Weights of a small GPT-style language model, trained from scratch on English Wikipedia: 572M tokens.
MLP neurons of a small language model. Each row is named by its layer, matrix (gate and up: input weights) and neuron, and shows model dimensions 32-127. Each number is 128 + 24 x the weight over its row's rms, rounded and kept within 0 to 255. Numbers have three digits each. A neuron's up and down rows have the sign that makes its largest values positive.
Before each neuron's rows, "fires after" lists the tokens most often just before its 100 highest values on Wikipedia text that the model never trained on.

fires after: "| ", "; ", "on ", "On "
L5.gate1585:113106096130184143090157127133136142146113084128145113133164161116076077130144142095078120084160090128146102136147109131072117128143154114145155134134101121126136198138188117137082142087162143151113136125099157133141169141111142090144091102106107097145107121139132118108143085064187147114
L5.up1585:114077073107107116124135143126098120139126130157124095108125193090113080126122108067112132112145072125089153127162116111121133097134148154138128105105131143157139123138158115090121110153138102151139122151122069146134146109100154135120126121083133095121137139129124122123108147109136095103

fires after: "\n", "; ", "a ", "saxoph"
L2.gate63:111185130140096118161115145159147126129126106175144160172133116110129140141112117141158142114148112170154104123127101075106114118097124112149124133130118137090151111127145138146149118034163126156187131149189098105128117127112082110123148147126119124147130113096118151120105154098154158120
L2.up63:112112121156133123167135125113127112137112164190127134155117136143118110152103103117137116135097101104098083164160116134118123113142115123185112127125121107130116101115138115126131141103138109170120092101128135155166112138183137141099133092158137148129158116123125127101144154134115113086

fires after: ", ", "and ", "| "
L5.gate2030:159100123132112137083151108152137113133154115140136117115128110151085089082167081119124138124123115127116151107149110101133094136135107097138117117111125146139114183130104166170128107132094154110173101113114142116101148115126140135141100129113132145191130153148165125125132102166138118136
L5.up2030:155112109182124145122143127148149124148109089139129120174105122170145078146100119174137164145125115140085144156117129141112113176131124154132135124115135087101137087167137116125125091117143113168106160113108130113130125209167112168122169136161143147126127143138144144109112110123084199115

fires after: ", "
L5.gate1639:141137122079124151114156162155102143101152135182126149096117126151101172126130126132150128109117149116101124150139125138121128119132162142138143147119142128176142106124122171151162105101148132095144164140148132155152097188067156128092061143139136153134123126085129145103111094109123106100
L5.up1639:125050149114110149148161154180099114147090074112161157146148124175131116158139117105107126145108095125077129170147112107114139140115126149196110120103181131121142129128127152185123086114140085119141114115135145115129151150118110112169122169145156122134117133118156092105108113105124158107

fires after: "| ", "; ", "a ", "On "
L5.gate1440:128142111188140170107141135119116159139127169146117123091166082145125143121163182069146129122136108128117129098159136066091098104116156137175112130143106088111126116171180096104083133106147153143139103131132108113112135131132175107145134109168124114083130112139141116128169149117100155107
L5.up1440:108101114152151110158151095132116168155117113106124147151146152118137110124151143138094120112106115180091108169151120118142131098115162150147081134120142134154151166160127107132107163115168112150079121161112128154131119099152136127129075074109146146116125119157112119119148118106125115094

fires after: "| ", "No", "had ", "has ", "Div", "was "
L5.gate606:163053134155124124131122120165106158114165150128180084146137133113152135121126058076135102114143135141118131140084090121124129146178136126149113099126160158126086149158156109146126140159117135174155144113123151129144144138109128117078098157168107126120068155123093116153122119103129128129
L5.up606:119094165088118134105098096108086108135114151090158115132131109118136128131114143136145130092126156164120134101140117138128127160126154155186135112144181099120128142130109156115129154107098104163115160137164124120136101145144146100144164140130140117133125110109117132164175163098148156133

fires after: "is ", ") ", "was ", ", "
L5.gate1036:093115112110118129138153109105117090133106127142093132140094107102098144137148141094120093136088167110126116126128128103153186104165134136131106150119109168179100088134157148138123123118141163114120124102119146170135123107160150067157135153108133125140158119169143118136176100175131122108
L5.up1036:160118123123109156130121092125098108171104151069109157143122122109171118154156109146092096084143106102107128142096106116131154115100109090145110178138096164147139088167131137178111197101090131140161137120152167160130134104134115092128160143077161113124104153169142149127126108143137093090

fires after: "\n\n", "\n"
L5.gate1720:152135151147135180095124171135150145163097108112140146141146133159125139162131097125141129104123126204102128128158096107107141087143110128156121127111137152092137125156138142132155120157140126086112104121087143153149083121114115169121138131112129131095142146141170126120111142150113137142
L5.up1720:130133118172101131161099157121101137166141141126111155131144154083150134157138115101112095118139127132087087121136134116106161092141123179115124094119105099132073131129130127072110193107096094121123097114136112140110121144112144130110134138105109136117164132146091129101114152177112119111

fires after: "was ", "is ", "were ", "As "
L5.gate15:136128144105143148137114130148119102111146097149147170082159112116101144142176152145135121085135117141142133141157137164104108130117146135080128144100172121169124138162128136137091130125130124170128114133093121162129173138119134137118105136133125129085152139106136120140141073079132102111
L5.up15:175103149138131108095165146099091142137136099114119149164140137091130178122136116116172110095166129122109111109137091111119100141193086134156161102129145179093140136077125131118119157122122073127138107125107139150101113150143127097160103121142124126160144136127127124164113145096120179132

fires after: "\n", ".", ":"
L5.gate1471:154157128161118122131120151139177111093140152143118148107138118159132142161131121112141128141101170192108099160135137126102108126135163113150104125129139129147174114088137146093133094144125141099090124138163070136124112133143118107172138138135116136149115131132100098107139157135106149115
L5.up1471:125163139117125176144134150127166107089163173154160121112103124133133124167143131117114168109111151126125136206086157128099112077096134104152105125148168125147062144106162101120128110128126153100127092125142136123109133120133105105130165123135113196121145116122128126141168141143130122112

fires after: "\n", "."
L5.gate1975:114151155103090151132119155178106100134144160120115135153109120113140126158085084129127129114120163134108129165128152127109110138125143130105162112098178135143128156101112140148136143145080142090116158124109084143129104099122124113167176123135091139132123138097201103120152191094121145127
L5.up1975:146161135159075165147108133153121117114173157119127139150133116153155156107140112096097145173134098139140135142136115104093115139090152144130131103097136126107141116116146132114117101117099176127104143136113092151120136146112172147189139126136130137140137154147156132139192141124153143152

fires after: "was ", "201", "promoted ", "199"
L5.gate624:102099072110126149143125106163130124136163141137154107121096150111115112107120150100137132106114135126156146154105136141117162158147129085113129130100109153128096108142137116176154144119118127080185140097100166145131160073134149118137126105135143132123109094126137102137144127120127111112
L5.up624:123102111091135129110105163126150119122102123151112109149153153110082144097132132171149097119141107152160116121114115096156098158146116101108078115127131118110111143134141137169127084127120125134159135128106177147129121099158117099158082089143142110136141122145124117100130120086126157113

fires after: "\n\n"
L5.gate1574:133139136144132158119125125134102152105126123113195119118120137136129126160147138155125134097111116126109114148121154120076124144107115135167071160154173107149099134138147104117121128133097145117104149109148145138138135123140115134137126119076115118109119121183136122146164171132167158083
L5.up1574:136125225142120139123093118145110140075115175156132110184109163166116129175148191147134165133119163162122107091134132151122097153128108149089131125137165133126152116137076121125158133151103153112111080139147095119118127172110130158158144103137106122090131104119078154127112130167116103088

fires after: "had ", "has ", "have ", "List ", "series ", "having "
L2.gate43:159112106135136097135131118130130158137165101084084143105148149110113128132156095113153108134068120169123149135141129149121151117114146073134134111147141154127128143101149074145158175144100138169134128135126137193126145100134104113175112043107143130123128141139148139092108131131147099107
L2.up43:110163137092090117122106105108127130136167141064122125149118130090138107109157144146046112113093172089160138088151121151160155154089159107151138107132140143104118149168108077113102164105158161153083130138115129171130116122128133132118171152102155173156130131168101129127156160109159094119

fires after: "\n", "a ", ", ", "100 "
L2.gate304:107143131125105108162076097130193146119128118148107098120088101115149168128123165131123133087176117124103109128114129087107102094102122148131105126130119141106143165154142105104134115140109123147125112088143134097121167132157139103103106149130120118185134162128146170153124102137145133119
L2.up304:121115092117153128094131142174124102114141092087134111120126134109111090128140151116150096162116156166164103111130166146096083142135098149131105115113149097164131131133099127131141179093089154155139087109143130141089105111113119144125127078125165141167163131152111108132178133126112138134

fires after: "\n\n", "| "
L5.gate1910:128107122173124145106142135106131119179162138153103095149105136161099101144100118127103092109125110109124129135117096096140106103058113137122096074088120178092143099162145108098095153170102096183150116120155081194118162126141184142156126119122119091116155104147143109072121157141099151161
L5.up1910:113127134101132148130097143118141115155115090120154166103136142104114112133163150113123137115176137110127122144122097144123118082133134146145130138134136117156109150099121110131111095098116148097159074137109159143155112101144112140153109131139096135140093092112164114096162164083155196148

fires after: ", ", ". ", "\n\n"
L5.gate1567:124101129122153130123129109103165085152129090083129137142099132081123085148131156127156099084121132136099155129182109125125119108107093148133151112121157099118135079150099086127147196102093147121152109147124099183155144115133133128140100138088072164086138133121111127104115090122108131124
L5.up1567:116126131154117135148115182069148115151109103102151138117125109112111178168154108121125115129114161110100129137100103119127144108162143113070141073107132121143127145110151120156150088135164096123182152151129105119136135110114098126132100102161115134093079130138132105087138124128135163091

fires after: "as ", "As ", "had ", "was ", "be "
L5.gate1350:132123042140132149098144174095094152176159141128138147105099149108098150147125131069124096117173154084110095098108120155131127158151127110147158128109112135168076142125125138097122168119103152117182089146109135114122100118091164130145122114111120109104086136098101109134174115125114110068
L5.up1350:178116121097143127080124132173092148115118171120128174130137099080133167113112129130096116126128132113121138102139142126122125127130089075129161157118153130118139100108129104159175117121076129071137140156139120112113140115137142089102134097129142107133139123134094160131093083157111082107

fires after: "was ", "(", "and "
L5.gate1873:173096104164136118137149145161106158115144114158148138108123142141138103151162131140100130091124153146096139108128109131077110124074109109125129119104153144133042148157143146148140131157147135123142120121117124149128166082140102157107111115130197154126115134167138102140159121109098125108
L5.up1873:146142174138138153139145131105118150136071097130111138143141107122111126090148147129108096153117094156146099160116110165127118128124160135132122130155183154116125129151129118158165064147106116134108102132092115131135140187149105160121126122123151144135111125127098148126139147112142166120

fires after: "\n\n", ". ", "\n", "Released"
L2.gate1499:161151132144139088125145146151091148136113135112164169124158117143131107141080157139103113141099134124151149155117061139106134127120157089133122191166170115125108161077150143099119136139129119134125122140141124113093145126147129082136134113109103166151148145166155140127126108092106110105
L2.up1499:153158158116128107133160126157125191132143126116148142123121112134130106142131174129114118158087165107125135122143098127131150086108187094132125149162138164097094211113106147102096128152169113119128087142157153129087103115098123093120117082117113142156133157121128106109120109071149123099

fires after: "'", "\n"
L2.gate1321:099158117144125093079095141118129166112150096128108197103143169125163147126123158123165131138175136131107148169116131128118150087140134136116126137155127156097156153095154114112127118122161090117106126156135185094115134095141116119100137071081071142161148140187140136170150122161098105100
L2.up1321:124080138085115129116144129151188152164161129117161130119126121095136135116176108134112121152124113129097127096140151175144148095084081181113169134117099093156095150136125114167120137163125119167142063133119114158145138128129119211130111118164144131123173129147099150136087128112101142144

fires after: ".", "\"."
L5.gate962:102104133165168060140138125141142124107087110130123046099134129140153152125118126076173146135070129121122134119141085095121135164118092100138100122148130150118159091116148128094109095154134134122150108080122120127100143110156132173129122154116096143122139128158116108128129114166136167149
L5.up962:164098108111100154145146150154137107124140131099147111136147154101153124128113141128178172126130120087114180132121109147126154125113127161166085093102194151117106142133122096113068147165140111140168106104120152093119134140159138165110157093105143118118121119137122137142094192125122131151

fires after: "to ", "has ", "will ", "would ", "have ", "had "
L2.gate1044:122145125124121147078138118092172144174148116130132124110146138096117132105151118124127108108098132151153188161137106115079098122099100091136104091183136107131113201144189127132135142098126139115081103119162168150114166145129097131095121112135145159129102161153106116176104113071137120109
L2.up1044:141173089170134131155126115088099145156145179138149142118129130115181076135165127119126121104146108132151135151157138155102134110101160146150160113161084124116122141134140134143180112159114127170133116151145141147105140191134141155133111093119142176141127117118112126098137117114174157117

fires after: "was ", "\n\n", "as ", "is ", "| "
L5.gate1830:117078104149085162137173161120089175119156155094165133183139132099111174109112107130150123108086164098113096103111106119094137109102151109132133119121153122114129102100131138179127140122122102134149094162137110160130120146107113147107121103123119116130142124132154133132146094100112098096
L5.up1830:150138151148163136163093104086105128119125165165149100095151111108124158108176113100127126141173108147098105096123096097109156087120120173136066116107136120122121188134101181141141146103119115117127143137136116096145135136161103162229169125134150100112118129129140094148141115123117133151

fires after: "==", ".", "===", "Formats"
L2.gate286:131182134123090126147107144135152097137118146117144124138167131137157109118089100101138102174096078098174126063133141094143126127106141107126138101144144109147109085140143099174136126107078114118150126123169121146093123135135142157094147124152133109152091124155166132149106155124072155087
L2.up286:119088122115118139163123130114130098112110142163117151130149130127146153101145128144135119146098077144116142148165149148130118129085133166132070128110073110127158139116114144113125111097096140126135146110110106146115140160112131134140108084111116108167150126121116090156094141118102160190

fires after: "was ", "is ", "are ", "as "
L5.gate698:136069095091106133084179147134101142141165145128138119116134088112097114115178116100137118148108145096145094113123116099115145126168181146134121124099118137107108133120166132169099142093096112111154140141149128130118098108132109132119128117137116086155164141165141167118174095112142097120
L5.up698:141126154184128085148106049112074135144143103141130147132141144117129123099140101107111126122133099133108113136144104091130065115126113115116112147165125148125113119070088156107124163195105141140104128127135120131108092138162105131121112171134140175095135146128116127145137146140072117138

fires after: "."
L5.gate954:125104157118098123160133151082139122117139147158102128146131180119151119134173117109107154130091143102116125130114112131155106164115132152158179152151137123095126141097113109105118147121085124113122099117120124096116148137106120126108130129123113102103118132085152139161054111110107171145
L5.up954:147111093128094127153144126143147098143153154148122090128111128109161111091117102115166174125101156139167117126106104123093119125159147110169113118128140194150144136123161115154149116157138146120121089106166096139123143143090091126154109185078111095138122119123139048136132094117139143145